{
  "n_layer": 8,
  "d_model": 256,
  "n_head": 4,
  "n_kv_head": 4,
  "head_dim": 32,
  "d_mlp": 1024,
  "vocab_size": 2048,
  "activation": "squared_relu",
  "norm": "layernorm",
  "norm_place": "pre",
  "norm_eps": 1e-05,
  "positions": "learned",
  "qk_norm": false,
  "attn_scale": 0.177,
  "bias": "all",
  "tie_embeddings": true,
  "parallel_block": false,
  "init": "normal",
  "init_std_qkv": 0.0268,
  "init_std_o": 0.00947,
  "init_std_up": 0.0268,
  "init_std_down": 0.00335,
  "optimizer": "ademamix",
  "lr": 0.000396,
  "lr_mult_up": 1.41,
  "beta1": 0.9,
  "lr_head": 0.00417,
  "grad_clip": 1.0,
  "warmup_steps": 575,
  "schedule": "wsd",
  "decay_fraction": 0.76,
  "decay_shape": "linear",
  "final_lr_fraction": 0.02,
  "batch_tokens": 16384,
  "seq_len": 1024,
  "doc_mask": true,
  "train_tokens": 149400000,
  "steps": 9119,
  "dataset": "wikipedia_en"
}
MLP neurons of a small language model. Each row is named by its layer, matrix (down: output weights) and neuron, and shows model dimensions 32-127. Each number is 500 + 25 x the weight over its row's rms, rounded and kept within 0 to 999. Numbers have three digits each.
A block is one neuron, or neurons of one layer that tend to fire together. Before each block is what it responds to, as a language model described it from the Wikipedia text at the highest values.

Description: Word-start fragments, structured text
L3.down606:425550509519485473503459485491519503483565489464499525500511493562511531469506509477519487525507488539500486511493505517505489500452519552508516528492472451510493507555549480465477518506496479448482486486479546491547476521490490466501491472501472474446518508475499501549530518528493503498

Description: Table and list row breaks
L5.down52:471448514514520489522507476512464492491518509492475518484485508525511443513501494505486467502475481451473529514499527520472517474504526508458515532505509535484495485476491487475462472519522512481505490478493518518506453511518486511557488512573512494492508486486500542479503457518462488549
L5.down89:473494500474463477498520518490510506515463496462459511479482499538495560482483521489516500506505505522467518471514496542503492464534544493463503507517448486510483482483484540467476478530481481500504487515486519508512501481475466483470505503518493489507538490512519537507483547507491487513
L5.down116:459469516517490490537530553506483509505493577482483580525470522491503489485494533529499486494512501469506482517482490508493508517499457498485549492505474528509470489496475502456489491554513512471482471492459512529507500525515521509508492464537531489508482441523506473514503544491482518481
L5.down155:519483473458494486493554476494474491508558532516483487460538494499500610465513495522498491484512518486481492528498495508521506493488473473500472458536531503486491507490487478467520543487498536507478518506497510505525501498471484506579495500516474476471496485516493505489465483491461500504
L5.down197:488480495534530488512531533515457519505496480467509465505536548498534412498504480501452504503445498464474509497488489502455477474504494502465533508528495529517494556474497470498513513494503541495438501476510492528521505506520471505526541558534524479466490513477479535504495504524504521512
L5.down296:486506487502469523555534560494505497533456508465512519460477489507499520507493548529547519526478451486446530458519517552520553489489492552488523463514447528509456502512488490473505525467470514507461540486523453516527499524530556487482497545484496487502509527487477530495514524518540494530
L5.down305:508509470506466474507483514500473504479470506510532520554491479529483509505537524486477509498508485517546544476478510531530493500500501483498513521498440530496447459505458464496477551497495501502490502494489509473474522514464492465511494502512441473541451497505542486540505528473442511503
L5.down531:480487482513527525484523482456476503495510516521466483513482505491500518503528496471531514523527493450491490479502485516477497458520533521550517519514534484532480523450533500494478490526492476480481471513484494468449479483539502502497493532515494505489469458545513533539484474484511454504
L5.down588:515506521516492477517508442522519455481498554448476499482514517513519502513511475470486493523520486481495499491446488477519469498501509457533492504463483547488532538508494473529544452474499507537506518494502518524531518527474481491500501521511538510522478467438515487473511472528488524522
L5.down703:451529512497485526543522543490479478544500502495521478494461472510505508495452502480539509499521478502518461477493475453443481475485505509521487528473496504528541558508496472516487481529507505509502480458520477475536493506503479509503499532521506508520561521475499495525520495519487527493
L5.down751:474498469491548483499534504494559506497468543452488507556535524525480480496484496518465495547544526515528535483478510479467482536516542493512520483486487475453515479526528477478484494490484517500498486514461499527516464462497505491458496493556501503514514522472508482502467491495506509508
L5.down792:481540503513476506519489489511470473508486520524468446509497525492452527488466500495457489521521526481472478514493527525549485489441485519502521451491517497451535474511498506532526478452516496485501517510504492481516511544490505500495485490483484501518507535474529526484503522490493496477
L5.down836:569515489488513542512524511494492510484513475439529496458488510439528498472483506527500490524501488456537466537518514511486485491507500476518494516475489493474501484506518523450457531492507534448506491462528499504507480487529541516525507483534489463441522504460488497495475508474480470444
L5.down946:493523497520494467495482530564522467485481474512465451458499458553495509505533480473516469489528493516503491526498498480487508514492489497515484496503514537512532499539517508513505489538492539538497525523490497477468446496490509547473517468496503505519523480497497512502502520459470525489
L5.down970:535487543516518498518471520475502527525531496521523472564493504498494516466489500479466482464523485494505509489465526511518484515479488490502496509565473493471488491454502491478472484509530497485484483463496477489471491472566538492508471499567527503504481494470505514451520478481489498507
L5.down999:508477458492503543474487498527498488508500562507487489477543475520505493538539489474509489531477513472498505468472472529532504487513494471526460517469508483512556493489527454488482504478503511528556514550473488486545501534517469461516526553529501491523459479500458442573487495481487486491

Description: Mid-word pieces in tables
L5.down53:509500446515486554473506504473469500509477522524501486519466502520477516525521505470451521513461502486525522478473501502515505526499467500494493532500508505477465503495461523552466509494511500516546504513506486534560471513486506508486513468502538494496508504468442458547490487483520511551
L5.down80:502524511487500464486502515504479539522527514490528495549504516536497515485446526501526506483487485445520513515529478474513487490504516478470504504472484462531554553532505486505494458514492491454478504482472520486520544508513500469512486568518441468485528507493464480476471476503471475480
L5.down132:486486497504489511513502518453468477512478505455515501540538503464513558492528520522487545488535557485526458482515513535486441526532555501511494489528503521475502518478511509478489490537497510534482521507506493484506503460476509481497537527478540510496509489528499459499495473523540497484
L5.down209:486439459480505511492489524534489449503464471504501518495520502461518484516551506465489500465518485525488485501536520486496527502535528517496545507513552496451534477511514529454505506480493495466484486525529494492472538502510524527550539481504445512525496561512497507503497492511471503506
L5.down270:515498517505504527462500463506489493489466457465504489519508486490514492516520533487525518496469481501528493530482537499476471491534487506532485519501519527506475497507475520470528508496534520512484463478499430507482473469505566495506504524514506499505553453493539496503527501540480531515
L5.down311:530455517490494519469489520476512514487474512541500473473485463522498562520488475479534545477451523473500509511478494467526513456528497492505523457495506472468491519469515552478514552499500488516513503488507473486482531494504496550485460496498546520506505472486480541473481470495497513509
L5.down341:489513518467491467502484479522441521468499470479503513534479476498492526496503509531470514477517529513552467501495523489493509533499466471505501552492525508496480507473491491546510460540478498518521489521511519505517532472494505496509512463454513504469498474519520428469564491522539495536
L5.down378:525481483455497510505504497543534508473521541489556523483491530489504481512502509515500488538500510467480499489490532460477494524510512469510526494501523454482492509498488489499514512499476530507474506456487479553472532456482454519500475500490479478537481505534526545484515516511476505524
L5.down387:442506495467499500500482494520476523467534493479511519484533548518490478451450465497514502526485515546481513453515502499520470517475467533490498504494510519496500483484478460498514517509474485467519482485544496508476490496473482496423460474501485483534491548524490484524467497513470485510
L5.down411:530514530487447507468574527483501464506421517541518499488482487497527503505497477484508531515528467483491470480527476530450491488523512481529463509513540517463434515505457522532519490518529513511471527481515495529518474477449478491470526535519500482485498529511516514472510515509511525515
L5.down476:569520484473527482554462497547499503519506472524506474481485513487482518507482537540508501491504484525462497501489468500523498507511504523513512498491530507458433513520519524524525509483490529519504524560509536502513514479517488486500510501452508507492506476507489478501519502479496497505
L5.down484:496513490518463487480510517458519501487500506487527507481528483539484496507486488474509522506500480490474505498527506509517527495478456489546544530499495537472504448468493529499521523513518477513511547505514495515520530476511498557477487474502511488474481489507520487481500494514514513506
L5.down493:532495492510531497491500488511466522526516502481513513467494481515499460507517509510508502519491524497448478526476512481502560501520550503528530503486539460449445525522482478502545507526534508472472490502509508508504495499491477534517502479485479513473466462527488514515492466468466501518
L5.down514:493498480522482510501502524512516518540480510485568455557482506538485538462493461530521463515545461477491495486453479504459504478534453470510480459536549514494511509500487505534509522559472502500555522502479464450505517511486471523487471523502485514521506516532530453504502496496496497508
L5.down760:515502513468526531457436507490549480522507496496495480497506502501490584491537523490549516508480511518512488484496506497498489493477496500498544502447543486497491507498449467512507473505540472501560501540505521526505518531501517440487465498513519514504492507510490481501504466453450516474
L5.down866:500524518513471490486491503497497555512542530533431515506478492524483495516503515505525489493486533493526488502508474526519509526488498516458505501494504518502512511484517466488473500479502549491559489512492562496537480504490514505461505466505485468465452544509549462511475519489501475460

Description: Section and table header words
L2.down154:490516492513481521507477552507469521459532474525523523535503538498490520541522464514494515517456477517520464483540546463476463495459573526472508547498501565554480516462557523483445510502496466475515475548494507498520500511488520522510470545479475513488497500497487460497529511484490478488
L2.down252:486530498511482512490478484518539481494518503510484504521535480498508520514497536497503498541460528493507501469496515465530478509479490494523520506522559486460483537498504509542458467502436497491525505501495530502460558529500534520492522484513502474535491502503524421541458501464479514528
L2.down590:481504527512516521513463458474543459469492504511514488578527480490475505536461550474481480499505508517529528433511486501508467545490494466485518532468484518470491556489511483517505484477497489537471481520495539544460519522494528513509536497484476478486516517556507458521491470501452543496
L2.down728:527497508522475505491522455487517495516495503534518522523473501498531507530554513518526449532491558469494510527530462504526480457480449527497447547524480521509475495474523487503508465546447460489523469472531503496552484528509522484524500505498539509513500498459534430480484497511524481480

Description: Piece after short word-start
L5.down9:443468502469476473533494456490474515501448506530500537492459515538492500510487442519513505491514508499526517470503451486462521560473512506525494516533493470515529474538542461527479469536473506521513480503462519510478504485497508473500500488504464479488514527496469452557508485483492530493
L5.down14:469512482475499478472499479444490566505505500500506491491489452466517496487517485552491514459482515474538474520455501514476526511496545514490488507545486468510514436557470540488471514495511519523537500504507488444514507537508465496501482513504532469476489543517524495500491448504530527522
L5.down79:486559499502523540463515514523440512513474491480449486456524528498529527497524490488514490481534469515470532472495506504507482522491527478522462480486496479511519488508529496506525491526542513540528512474450508490509521503481498555513454469504507502508516448483495530502459508521467503482
L5.down117:488503480488452489481512502506485556505504498516495542497523487489541520472481512508459528503485559510523485503531494485511489497531479486526463471485474461539504526497511510484531469539449493454470485456538506484510529499474521468461514486522512451526481507576492493502524490547483512532
L5.down131:535489492504511500458536497532493498441517473543518497506508480499469484496527468517459493472503522505516508486479532541479470466495472445480529506487506506507466511529480456477492456491516511466487482489492506489504478502511535516519497548468498453533498505488503526461476488537480485451
L5.down325:486549498489520461484520494506495490483513476550457465511490500521502486480487456504460496497495541472552486552561483519481489553456507496492509574481525492492496533510453521521481482511465494523536514466508529456486530483516516501477518521460502516529494491503493514476543504478458471475
L5.down376:513463513482529496470496457499499461474525484477543473523515463492476587513509483524478492471514520504528506514532489498492501513470458498472489531549501502475532508495489484512481500505477461507500435442510489521486493509505528480529485525515480492489475470453475500490526492531545515516
L5.down402:473493469478545534508532491561508506453485495453477484507476460471533526563478474526505479481520494496536496477487551500505502494484487462491483534534488454522464487493511534485510502494509518512517470478507513512501521485485506478516519528472497492475494535502479488442491504508498465490
L5.down519:512561493519473505517529468495496498515471453561480521507520440504518509539508472522517544520491473553486518508502458488528530472521508530526511497501488508463453505536497495508492499540482530501464532480529511507496457489516536498468499489471535517441521513511487497481473518551518486514
L5.down544:474489455534490513511494495483498472461499483511516484536520485494503546524475499521479472552497491491485494550530508505487548528523514507497496513494526513508491490486491498501513485571533490490523527510526512520513507512521514511525515502458516516542503464497495520498469475498503533512
L5.down646:493482537519523489490533504490494473510478528539493485501547466495490486516531530514465503558511490486495479512553508515504518481444498492501487519435519480512469539487495517540490491529525521499496481490492506484464478484493495471508462541527510550489509525494516508541500479520493476492
L5.down680:526500499482544525476497507507529497525495504517494485486460527493533549485505507483472484522516521447537519510481495453473485481490499512520516495478441492550515491548502473478517497487478495408538482501544482512465513448487511503547503490512474503500499503510516510484473467506495527448
L5.down755:509515508459463476496508517482529491442529526455524564458534498515490516490442464546505477489497508498496510482490526521466509523483480483472488522472526504561500490517497500518495505491509515500516535528486522515471518531491459495524525496452483476548540448484459481486478499469505504475
L5.down840:523498507447530489474490506494524525491508518461552485529479485513514510502486492508460479540509473459494497507478504511505498543470512496496476529512490500542515503429503536537486518498487502519510501477535480508503487499483491514447449487480457515550490525532497461463551459475499517500
L5.down917:485530563480486475435467469506454514498498486468437462514516513504521486496472487507465488473537515470487517559515497491497504471474538483496490554490475468531514530484513469480467493524511510493520512510502548518516505487517476536492534478505511504531481485532488533512505480503511529508
L5.down979:525479469474555514507509539457510487503540469496444482504491503487501496501530456527506508497476479521546494540501474482514472508518496500514495523476503521503512558492499527508509509473544533491500536467496484472517482465480477493463503518497445484531499533500534518484548502526488454521

Description: Mid-word continuation pieces
L3.down38:514527474508541475516487512523513484539494490519487458473477526500507506502471472493503468505456464485481479492478432518497515483452514472539514514517482476465524526496461485517467506533494508524522448528488516512477469542487515490524481518504486477501500520525475485547462493516491513505

Description: Paragraph-break newlines
L2.down22:476506476490467529481486532498474475471512501509524517500513469516549529497528487513474506497444562528512478507487504475514439505493451501503514482486481532543470507501479517525530506437516483494471476510507502527487453536485489467535478535522502494499499466461513486541493509491535505545
L2.down513:473463527479505485487511521469494482473524493486540510518498508502512512471544512519530500502477569540510543530478492482501480535532445505497557468520487493512504487466502498518512490493464481489497492532540460495475506509484517507528510488521446515516519492498463459529517558472516477459
L2.down515:504473533491480492493518508508483492512450499502457498504503482493516530531531527522461488481483490497502475490515481489517479501532448533501469489505491545517457539491470535506490507493489505478466419513508508513501509501536519512511523509465500496486541477474493475508547450487517476494
L2.down579:502489496489475507496519514502493481514468505504506498492537455478514486455501503523470509489438527534510535512535498467483502483516461500508502461499504537525485481483516501516533505494471496518495468528487491510476463549497518498528533526533498503503516516453512489500512494496537461528

Description: Mid-word subword fragments
L5.down48:515522482506473509546526503542504497497502523490461486482482500474548488470501473484498475505501453459545473482527516497429486515557498478477499492491532499517516525499500574494521494479508540496526543521492497497531483475507514524466486508545468532480477529515478526476480501526527493502
L5.down68:537503486530455470509524500519516480517482489493518485455513518491512493487516519465489483508542481537502462439504517521480528501497471439506524489540461501521504515495523487501522545484511500494492519537514463510481502500484468457482479490471502469492441499503504477530471511514443496515
L5.down104:508534513498474543494562479518479514504507527496493491524482500474487531466510500519460487522515477500481497523513526500478470519494533511484479490442464541483478511556520501522477498521500514507486529448513504478498487520458477515477533477483528528470510475526517487535496472477498490464
L5.down150:473497487506460551480507505504520501497538514486471475500470480493523486515520536451512479527484510493504499476462492503477468476495506480515502513507493476503502468500537476492547583566537484519512517477501489484517499539496500509527474511498502519482502478512497495512498461506468507471
L5.down192:517467555494519480487476534465504511492476491501476531538460523484507463507504460469536463489503548534538490520513489523487498494494477454496513496470545464502505518496462490503494503515505467473505514513525523564500514506497520475500490508525563484521517450511509518522470508461511544507
L5.down248:483473495501553497474557504485556469473499482513491458541465502522467460506499540482507506493516512486499486467503505496505486485483501509508489506501469510502459512472462506525528479495510510524539493519482462476515501501487502575502490545477476493468483500452483519483531565510528513482
L5.down366:526480524481545514512492505508439528429465501494498469506490518493495477524472539499482489453497489463524488466517504518526530484514546478483501512535501540540467467523484575506501525535515497502494544479509500482492466528465499483532486524463508487498538451490481459475457504509521517541
L5.down379:527464519471504489493488527508525491473515529534521481525443471534493463508583489516520506480460520436488510534466490503475518542539538525467478513454527494495493514478508434505514472474537480521517534544498487525510503492502510501500484471492557491507510508485477478529522481510477492518
L5.down504:488521488504497495471504506493503536518505505546511532506512474514475489565474493538495493522517493485508557506478512489524456465484498514472503504485490466477487493512476466544480457507494499546491516469473485479467481503493484509513466465526491484552487487526503479509550482471482523488
L5.down543:496506523515514528492515542478498520529493498529515457469498524524527555508476478543476461528496542480475441541503512497511467476530470502501465481488479472543489541487481490489496467477489521489555496480503524508485544477488456472487449486499519502507478564470505552490474481505515508488
L5.down589:488493506466534502521518464506490509452505467498453554535511520510504456472508546499510495513489515483465510512520477512530496476515511498458520473512537482481543479494517431521507489459500490527482508521490490494528539503498495541517513492472482469531505478489503485546527484528481500491
L5.down594:507506461483528492468486539537487514483470491495529513499541515503484498513518472527482476522483480488496496458528487489500524459535468505538556454496541523469518486491498485518552564499529493549493480499504534516516504497483477515524533482473549488495495533514514500537486503537488488555
L5.down757:508492491511526465501500499543488505512472529498492530521481480453567485515466468507486505509480531500446493492469497495497491534480523504506501475457509482489432505468486456522476508482473488487522495488480523521456473498521573498550469506503502505507542497534534466508480519515542516492
L5.down853:534514522478484483509554495512507501530478500552516465510508510517518537513478514486510485546537483494464499519500459476479534504518472519481472484483538524522529524505532481488484484510509513529470531510517484479486448524531530523495487490478495452486473465458469512529500495538510478457
L5.down868:515513498485525495504537502489514547508535500514546497491508518520503451532468513489476492480510485540533521474447527475478522475517512513528500522506488509524511524496490432474495486480500503471475465504499513413522474521518495501491506519485551470527528477501463500530513494491505484538
L5.down1023:521484518485492479518468468467528567488511533534477495469536527481502441504510480493518519554481517477523515506485491489539505508483477520512500488492465534523510506503502511478491486462489502547472483484510498466532502473519511498517557475497532495511506434479494510502503511509448515518

Description: Mid-word subword fragments
L3.down703:506468498476500476473508540474532475513463498463493478503486496521509507488480499504490456497490515516558509516508530548546533501530501531487495492491468467461494497503549473526507503472485496510516479533490512537509488529497496480520518551474538493504463494559518468491461485509505520473

Description: Word-ending suffix pieces
L2.down338:471484540503524559515520438485485496563544443530499508481466511497502523480542462463507453478541511475477502485528488457489503495497509488518522520531522461516498523472457510431543483526514497503487510535490508495489483483468512506464491509547482513450503509481543521449512525519537561502
L2.down723:473510476502499527515512493550523517537456529484438515507454499467519537534477492519497526486493501487461492509530476488465492449483522513532493497493468478500526501514477499466460517500508489498456483521490535521543491516463519505463498530497441510487459491488488504441524503540471583491
L2.down778:465506496523488533507502497544523479529508479542497501489468500507506578477494495522464492471504561483485485480493502503499501492492496467507547479474506512540507486487465508505536510513500498501513468538485511488477474519458495472528535508519448528479487494464524492479513539528495562499
L2.down791:547460532515481497549506463539463500513487538559522507493475566493473510521480461472492464534537509473460496570492481440493496440521485488515490554537510490486528490516470526509569486506525485533481476487490487518487476477463488516474491462506503514487462483506522457452475502493519513512

Description: Verb-introducing function words
L3.down444:551530481516498483520495493536467543475493476514488545469481475517494460437436480525530518502532492471477473516516489491504520512523496437549484527475537531513473482506527499492512473542516505530504468508508516483528516495488451478449513470522509496494509463565484505467489494518477510487

Description: Markdown table row ends
L3.down903:486469480499469542491522533485511494522469501502514494516444492467524511464490515540472510470501438515501553475497502505522501478519528499422468514473450555495468498523455515502512503471447515517499473518504454472512519534481532449554481563538512508487533507524506548480488462499475473514

Description: Word-initial letter C
L3.down270:512480488522493488434537469471473509450488461515533484528480476498530507473529459513472482454516483522551467470462515513499491493526506472492500475497490499487471453528494496510490521537455519496513486509500521492500546491493544477518486493528507528503549458513446504506516497513467492475

Description: Linking words to and as
L5.down137:492551486470493483488514513508560494480483484484475501498459473518484496506518501523527482501498508482541474481496470479495472526511547480474462481470492480520472520492482480512466515492463521527517474527536553487545514509548513529487489473516467548460484546469492481526517513478469501522
L5.down167:517518508524477480476505523506516543570500484527517514521515461508454482522496535505515549510509535517472445497487483545495512444520492483489477485496519526521506468481498514457474501480490528499534485496496463560475490515499493469490497502509502486476480460475475502560485481472463494453
L5.down170:492497451539467490540548508496522485529494509503556513540480508503453481468486508517495562484509530480525499460467479481483480517503489509483501490485497516500517495543487494495489509486488486510515529535483475473501443520519489508522540481487495517474480516490480493522471525516476460528
L5.down189:506519469517552476500492497471477522507456491553528484485493536441516500485505506445516505526540511528494492520449484511523520482517542545506479469488507533511509480500520499473524510491496482537468517513512500501471530534473508516494478502511541474498518448521519505516490496503515516503
L5.down373:560519549496510453537457488488503525469524520505504512534509512533478400473473537537497456521458509472521529484476455489500496501524518487520541502485553478491449489496496485504533549532511485538490451499529466493505517506516531495478475505511471524492508494518480528517504532473505491468
L5.down388:534521533512495519468435518491499483540473467484499451482454504515508542525489525505516527503480505521470507484505513520513535470515517529470472475526524484447460484503507497536528525498487485496493515485509528489475482494482519476490479540423522470489476504483499493528521512490505496516
L5.down436:479558514431455546488492484518519543507463478503484499485532477505486492496510528501504539507476452505479471505445470514501489536525517482490509510504498488466496470546509488529469501526453564507461509513492477478499499467512507524511497526475524512516505526473513516540510515510489489543
L5.down466:461536536477510490474500516442478507531512479470493492531520505522491501519495534487466535493512533486530481501509505491455532510456504503521488497527498471541550477558476505513488522516500497501489448538511500494518474498478480452529485463485470515479483502567508510467544521450504449512
L5.down479:511427485520483475522510514454493497480487539518468502557534502476514553567522493473500511511459545516456503464500468484466518514474551478510531473445562512504538479501516512522525511522511469519467511485489477478502516471488462526528527512482451496514493524511487531540507510505504517524
L5.down486:494482471473510503440531514495492520505524500496544517514480485463498467451523475527494506511453463477510468533501463538497483461542498475504480501452532510474469473550494528511488485504501501481500510521538489530476470525496497502511475480490482505531515488497498513527517524479513519463
L5.down605:465505530509478504477496466515534505495545522509518549481502510443509516496504554525496457492542487520497514489506526499528473497485472522504542502498535465510490462485502551445493509498491495506480551534471457519521456578514513469509488529486468462458489518481505499509510457493514455462
L5.down614:531501506461515490545492465524507505480438486510504499519500512528505358488512538516469518538450495501522500503481493480451490482489523511506509470543505499505513469520502481497481488519520532518460514494556526499550473519503483518523476495561511489463499504495501556512478530516489502511
L5.down841:497517490547503491452511521471484503534488540528550553510491514465489435500485512520462484533494449483510527502520521524491476505503479474493478505476481487498465472476497535501493505546506501481513484489490530495498513527509462458488482521508494490527516496477486496505521492537513529472
L5.down844:524523501489498499504479516485484522508490531501449546521474506451489540539494525500464506492499512478493475524488501492499529474465523516475470500531539492467536530457537494499523499535527498485462547508525516475504494504482512486484518485508540495478481466526475486472487523486533511547
L5.down851:477474508460505511490495483550506492496502516448531495509474515510490461515561503502506450525476514480473499502457543475527461495532542501466471497454525526549488507496474502473465498486505444491556534514498507514487521479511451495518481528531552501497544494517470504524457489536479473502
L5.down905:573483476501503499529474504508530517494542509530471512510481533480509420442503535509518523518530530538510492504509519517473511533485488505512467488543531525477465506463507522503518466541532472497513502519515544487493492483521456442516506484519499509452516516507476497511477522510486467444

Description: Field and heading labels
L5.down133:458471510495497482521494468474484483450519495475488493521509471542483382523500489514502542547487511511507486508509498467541548447476499487524489489545506498515516510499535527522494534530532491488518485521549513518487497481534484534531491542491524477490502491506500477497479483505482524448
L5.down161:508495457506460488513534460473511550519452500476503498492529489525475535554491513510567474519464566454501523470502488490473466508532509505495472530470498506516528520461540496525524474512494496513444506499499479487533510504523481502516514496456478539479523549544491466533498509503481524486
L5.down246:492486495523499473464506499455513531512524467504500469518491508488554572444466448492480491515485503474515506523465523519555511513534488485504502499519486536478520498483487517515491503487475538511456543464472501502459502477450513491508504497497492525487524491492508499535518479494484532467
L5.down307:533508487515517531544484460515521481537502497468496486462478567533531509534482511477495558510493553508448533470492514497509537495476515500488510468510552471451496493487528478509480486515502463495503508471482511486516491553492510476523491492530530475485504509488486499493478541507467478485
L5.down314:529497513511500537501512453455462508499481432478464497490498478482506555502491552509515517471533528478499498495509483488504511554514492465495518510493524456474500521504496507522477527516445498503536506459487473494490502523492502498472499487496533515526468500481446479479503518498512497466
L5.down391:500480495494499462481475522483460509544428508514488490534477530471502539506528536469511495508495513521476492491497510521508516507493526467513511489495532483455469469523497483459495465501537526489524486528542494549526522468513460502531509467459505540455477471483431542516512486543430506485
L5.down494:530439519536526503519482532498489479487506494453513474535518527545496503483508480503529546531483523527468507466464479473498493502523522492511479467497479499532494519456520499488489493470560504510467526541498516472527469489515421550530485501520479453461515506481505519495491523500500502501
L5.down584:512489450487489490501469503530499485499471463479456556476515484436450465528506491515538523511514473444474468476507465566487500509540514507456494501505514467528514523449498522501496481522535496518520490552519450445507467492482515488500458522503511542487481468501509492507491501473493484544
L5.down668:484486438523476452520482476486495499505453484520471474525501512535541528518458516502498501560493452493478516461513489491509507515504525538483479522508510522529502525459476516504471488509494448521494499510531479514493531500494506467503457524533520450497454533526471497531490475526463509487
L5.down723:543482542524468499484470502530508514496463510483524522442519516478495490490484518486490467531504466514490491498482509529474514501513463481487531519504510529519502514538518496528530477491453492462522480520491522473485518537499499495516491472529493447511508503507507481533484497499519485459
L5.down753:469505529480444502483518530527480499525485501569502518500471488495482545539506464516545497475537463471480481532487533475501512518497503456459471515555495502492549471453509463495498510491464498526466482469491448455493514493479501503507481545474517503490508479508527512512481477519557461537
L5.down766:532504476508458449510516481448481478477509536480509508512517493505503510484534499487510442510516467513492531456533490513516497518495495458464494505494508539467490539539511473533545508558506511488492531546503500476539519477493517505508494475516474556511496505483516505476491540523493518487
L5.down774:537501502502481482495477517494490461524475494475486487510506482515497481543498503476472507513508503496484483483463457472507508484512483488513525514511496485454477475483504499501477524494533497544524478499487426501468502477527524495527497497509499503489498512464515521518540530503497484486
L5.down795:466475544480458482496485493525507495520480520552460509503455509491511532526504532468483488476480527478486513548503531490546515478480491493515495517476495493488503491529506509472526491490490494489506429456503487499546531481475526494518479558536537504494483509491484512488480501491504485480
L5.down802:495498502500500479471506509531503507467490481517508472525522483517546544498473549550512514493476495498515479496514466515537461521497449509494503499496522516493490558489451493539515503526540532499538503512504475538483475474451497479459515498509516514507546496477479499564474472483501470492
L5.down973:495484454533484550507452521474474506491448497526515484498469502513479470532489485504488526472511516504520494465518511472514452452503502531472513468561503463531503505478490499507499530496525497507478499532502509503484478506446514466509510490539550487498538527498509522520467497494488495548

Description: Predicate-linking "as"
L2.down139:530505515489497514505499542478467515458522510505440503520506505491531489511437503530491529497505502455469439481494513465524507457467505513509500494471483502518507463490520485503518503528534552519512472501481492492517427525468546513452496494545462503514513474478499506522523512465499470494
L2.down555:540526530491562534521500515494521430502537474520524492537500514459487480470488523527485477468540498488472510497476482516540523489439461478484507515475483480534500494501491468466499486485514451507473490504484492493523514508514492503480511497493480514490501541429501505534492478497506546490
L2.down734:522512522515501489475486537460515482489512486530522505473541462483492515510563543546477528521460509497494511485502469412492520444532481572493475543506521556562475514509497494510522496503494449494507465464492529520518499513528478541505490506485485497483508506483530466492489508479536501518
L2.down991:527496542483541491503459464491453493455509534499491496498497500516498519523516487557486518524479490494493482492486488501460515450482518513530489460516526543521495503529513511490521480530512501549479498486481484506541452508494492536501493462521502507461494500434466484522504510528524494489